config.toml
hidden_size = 512
lr_mult_o = 1.5
schedule = "wsd"
decay_fraction = 0.621
doc_mask = true
MLP neurons of a small language model. Each row is named by its layer, matrix (up: input weights) and neuron, and shows model dimensions 373-436. Each number is 128 + 24 x the weight over its row's rms, rounded and kept within 0 to 255.
A block is one neuron, or neurons of one layer that tend to fire together. After each block is what it responds to, as a language model described it from the Wikipedia text at the highest values.

L7.up110 [151 115 107 120  86 149 137 128 141 158 147  83 124 135 140 134 109 119 147 167 126 173 149 133 157 126 134  99 174 112 105 126 110  85  76 159 169  95 116 125 102 165 112 109 141  98 152  68 185 125  94 125 122 127 145 109 179 169 101 123 130 155 117 104]
L7.up325 [139 160  64 123 146 125 167 110 120 146 182 134 125 105 112 182 143  92 120 155 146 119 123 145 146 142 187  83 154 136 130 156 119 116 101 139 151 111 102 131 124 141 132 129  96 149 146 135 107 115 149 131 163 146 164 128 139 121 129 101 105 134 222 145]
L7.up364 [151 106 130 200 111 136 141 133 133 154 156 132  48 118 132 117 111 122 126 119  97 130 109 131 149 141 124  91 132 130 133 111 135 112 141 143 145 120 117 155  99 138 163 117 130 145 102 112 130 117 145 132 138 141 107 142 121 138 104 118 119 134 118 160]
L7.up909 [111 140 112  98 118 136 189 145 134 144 141 141 155 114 162 154 115 152  98 111 201 105 173 136  87 148  76  83 162 168 124 136 164 142 161 121 100 128 105 113 115 120 110 111 137 154 134 144 135 102 162 112  85 136 137 147 105 110 131 107 116 120 116 107]
L7.up1240 [147 115 118 132 147 135 130 137 159 105 134  82 115 104 155 123 105 158 147 155 156 166 133 112  89 128 121 141 156 128 139  91 139  91  90 174 182 112  85 104 140 126 115 118  74 141 156 124 137 175 141 156 130 108 112 176 128 140 122 122 130 145 119 112]
L7.up1297 [139  95 102 135  95  95 224 103 125 101 125  89 108 161 151 148 116 112 101 149 126 141 137 107 139 117 109 102 153  91 108 112  86 108 134 136 152 125 114  76  92 139 146 107 152 132 155 114 127 140 161 139 117 132  97 152 123 157 136 190 151 133 116 125]
L7.up1442 [130 166 135 134 141 131 183 132 103 152 124 160 102 152 118 157 114 161 125 160 113 139 143 144 142 163 121 126 142 115 125 144 117  89 108 150  96 128 114 115 105 130 143 134 165 164 151  95 113 115 127 143 104 114 166 143 147 114 133 149 107 126 197  98]
L7.up2035 [ 96  88 107 131 119 169 137 131 142  73 140 136  95 158 158 107 143  82 118 154 129 140 125 150 116 128 151 125 131 112 113 146 130 128 132 163 168 111 150 123 131 183 102 126  56 144 123 118 135 111 107 135 158 127 181 138  99 141 144 131  96 112 138 132]
Tokens just before a day-month date in biographies, release notes and tables, such as on, born, Released:, table pipes, and month names.

L2.up208 [173 127 141 150 126 117 110 118  77 171 140 132 123 106 113 155 137 156 144 120 123 132 144 156 142 158 137 147 144 135 150 105 143 160  86 145 143  88 125 126 113 131 128 129 114 127  92 124 172 110 123 139 138 165 151 127  91 117 172 155 167  79 139 139]
L2.up368 [115 139 154 154 123 135  96  93 114 150 145 149 108 125 136 149 175 137 101 138 171 153 142 124 107 143 106 107 111 106 115  94 112 115  94 111 131 102 103 158  79 123 124 124  79 144 110 124 154 139  97 150  90 102 182  98  98  90 124 158 119  95  70 123]
L2.up1377 [141 148 122 114 107 143 114 105 123 157  98 116  96 105 115 153  81 108 132 158 165  98 155 127  89 140 116 139 137 116  84 129 126 124 105 145 108 156 111  75 116 128 134 140 105 136 131 122 157 101 132 120 121 147 154  62 159 114 130 195 124 116 138 118]
L2.up1481 [142 122 111 101 113  84 113 108  75 140 138 123 161 102 130 139 108 127 134 159 106 150 122 119 109 145 114 124 118 141 146 137 103 192 143  97 222 153 104 126 103  92 138 149  87 133 130 125 150  86 125 131 115 117  69 112 125  51 118 146 116 124 114 146]
Line breaks that end a markdown table row, strongest right after the |---|---| separator before the first data row, e.g. sports score or stats tables; weak elsewhere.

L7.up222 [158 153 136  92 115 125 118 105 141 144 125 168  62 134 133 108 111 163 135 114 146 124 126  78 136  69 156 127 134 127 125 138 138 128  78 132 188 130 119 134 116 138 102 154 154 109 117 116 122 109  97 114 165 147 185 155 108 109 150 184 101 114 191 153]
L7.up308 [151 119  99 117 161 116 135 114 104 112 108 133 123 120 136 120 165 160 117  83 187 100 141 131 106 135 161 120 122 148 144 106 137 139 137 132 131 137 136 135 148 141 140 126 144 130 109 129 106  75 107 146 103 137 150 136 165 150 129 124 123 113 165 150]
L7.up527 [153 127 118 158 112 165 131 123 137 165 160 137  91 139 203 104 114 129  96 125 147 159 121 157 127 119 126 168 118 129 155 159 116 115 147 123 139  95 132 129 120 174 129 143  85 130 117 103 118 107  84 134  88 171 139 149 190 130 177  92 119 125 141 133]
L7.up940 [131 130 146 139 135 115 146 115 133 102  80 125 159 161  97 127 156 112  97 135 113 154 151  51 178 115 140 145 154 148 121 124  81 143  86 136 142 158 162 123 137 165 133 151 140 143 130 101 115 123 128 161 113 148 142 151 141 129 122 116 118 102 131 181]
L7.up947 [151 135 188 187 133 133 167 133 155 130 132 171 132  91 118  90 157 152 134 110 145 112 132 100 114 121 114 142 137  84 123 109  98 124 127 102 135 137 105 123 177 148 122 140 125 160 101 119 115  73 161 120 165 202 151 153 157 129 111 154 118 111 123 103]
L7.up1100 [126 136 121 126 101 136 111 165 135  90 118 134 104 152 138 127 156 104 136 157  91 150 164 130 138 114 140 106 134 124  79 111 159 120 152 132 159  92 120 115 118 153 128 146 125 103 153 136 145 115 125 147 111 150 139 121 146 107 166 136 129 115 152 146]
L7.up1484 [151 126 116 124 130 127  97  86 134 112 156 166 131 117 151 148 106  98 107 137 117 139 136 160 149 140 109 151 153 156 100 123 127 149 138 124 144 103 155 112 152 133 154 104 115 136 147 170 154 141 104 166  91 131 129 116 159 112 128 121 130 122 157 151]
L7.up1837 [ 96 144 101 165 136  95 111 130 158 106 124 121 153 141 163 150 124 139 112 138 121 128  84 119 127 155 135 100 115 135 171  91 133 100 125 127 167 107 130 142 135 109 126 138 163 151  91 125 126 156 115 111  82 107 151 184 119 119 122  93 128  91 106  75]
Column pipes after a number in wiki tables such as census, election and stats rows, plus blank-line breaks between paragraphs and sections.

L7.up167 [118 139 147 147 127 122 147 114 163 152 104 129 136 173 142 111 127 117 146 119 101  84 125 111 139 137 142  98 105 119 123 119 139 164 122 149 170 130  84 140  99 136  81 107 131 146 129 172 131 117 105 145 106 118 103 136 123 177  90 140 140  98 116  76]
L7.up695 [118 151 115 124 105 113 101 103 111  87 148 111 141 114 134 114 108 132 107 122 144 110  76 117 115 169 127 161  68 129 160 118 121 124  93  93 133 158  91 109 125 147 127 156 136 110 113 158  72  86 124 130 148 139 127 106 164 129 101 140 134 103 156 115]
L7.up795 [115 128 102 148 105 140 135 151 178 139 144  78  92 131 110 116 118 132 142 134 151 130 121 144 113 147 132 112 113  96 123  84 142 121 109 118  97 182 161  96 135 139 142 130  76  80 120 173 142 120 152 110 100 164 110 159 143 151 145  87 125 106 138  67]
L7.up840 [161 117 132 120 119 126 177 154 140 144 142  97 112 107  89 169 123 147 117 139 143 106  89 156 158 141 161 100 146 114 118 132 120 129 120 141 131 155 150 140 136 107  95 155  97 150 163 115 105 145 119 137 119 151 127  96 132 152  91 142 168 116 164 134]
L7.up1030 [162  86 105 126 104 156 131 138 148 171 178 144 103 138 122 147 141  66 140 106 121 137 114 118 119 108 171 137 110 129 107 141  99 119 180 181 169 132 137 175  96 144 117  92 127 142 142  92 140 116 104 191 138 102 130 107 142 102 103 163  98 107  94 120]
L7.up1054 [137 159  86 143  93 136 143 111 111 135 122  96 138 139 114 142 161 130 132 139 120 111 123 110 118 122 103 144 127 151 109 113 169 111 162 125 116 131 139  82 135 154 107 166  98 127 134 113  95 115 138 112 109 131 124  97 115 120 131 129 130 113 136  86]
L7.up1742 [121 152 146 147 110 155  92 125 170 126 169 114 112 143 164 125 154 142 119 176 133 125 127 116 113 119 153 134 104  95  97 117 132 137 128 120 125 126 140 116 133  75 127 176  91  93 122 131 155  81 129 125 118 114 132 122 117 124 132 127 159 131  97 143]
L7.up1869 [146 169 134 104 130  99 136 122 113 105 126 100 112 155 124 124 159 134 151 130 152  88  94 151 144 128  87 118 120 169 135 179  87 140 144 121 189 143 130 106 116 104  98 110 137 173 153 141 148 139 132 122 130 139 143 140 118 139 134 219 137 132 135 107]
Tokens that close a Markdown table cell or row, mostly the line break after a final " |", also cell-final %, digits, closing parentheses.

L2.up423 [112  94 142 105 140 139 154 125 114 148 150 135 126 144 122 146 133 101 150 156 117 161 117 138 116  76 123  90 123 113 139 146 103 106 107 127 106 188 103 179 117 127 130 136 137 151 132 101 118 133  91 154 138 175 147 147 103 138 160 106 135 156  87 112]
L2.up453 [144 101 140 167 103 147 138 149 117 178 139 114 120  64 122 144  79 107 151 171 133 110 175  64 134 142  95 135 154 135 124 137 135 125 186 167 145 127 121 139 113 124 120 140 106  98 117 151 123 131 117  91 138  95 121 107 107 142  91 183 115  84 160 103]
L2.up603 [129  84  86 162 132  99 164 135  91 105  92 138 112 121 118 157 114 116 146 128 106 156 126 162 150 126  98 149 148  87 154 157 143 118 161 140 134 124  89 168 137 116 119 130 123 156 141 109 104 129 142 123 137 138 167 130 135 100 149 138 102 151 149 112]
L2.up919 [127 117 128 133  99 126 141 138 104 130 102 140 115 140 126 177 107  52 124 156 113 165 131 116 136 131 142  77 157 124 121 126 160 120 160  84 132  94  90 119 151 139 131 104  90 121 152 161 109 172  99 122 120 126 129 119 121 117 159 122 137 158 143 102]
Fires on the token just before a day number in biographical dates, such as on after born or died, month names, and born in parentheses. Weaker cases are mid-word name fragments and table delimiters.

L6.up113 [106 117 104 118 132 150 177 119 129 135 157 105  98 124 160 165 142 141 107 118 121 149 147 156 136 148 115 114 119 122 130 154 107 151 120 130 144 107 108 130  70 145 121  95 112 120 127 148 115 145  98 163 113 189 137 142 153 135 102 141 122 114 135 118]
L6.up732 [109 131  97 125 114 123 197 151  90 113 107 133 134 138  68 166  85 160 129 173 104 131 115 142 109 128 120 144 156 106 163 112 133 101  93 127 113 143  92 131 124 121 144 105 125 103 129 138 117 123 117 137 120 162 167 159 137 130 151 184 112 120  97 143]
Tokens that open or lead into a full calendar date, such as on, dated, Release date:, or the month or day itself (on 1 May, April 5).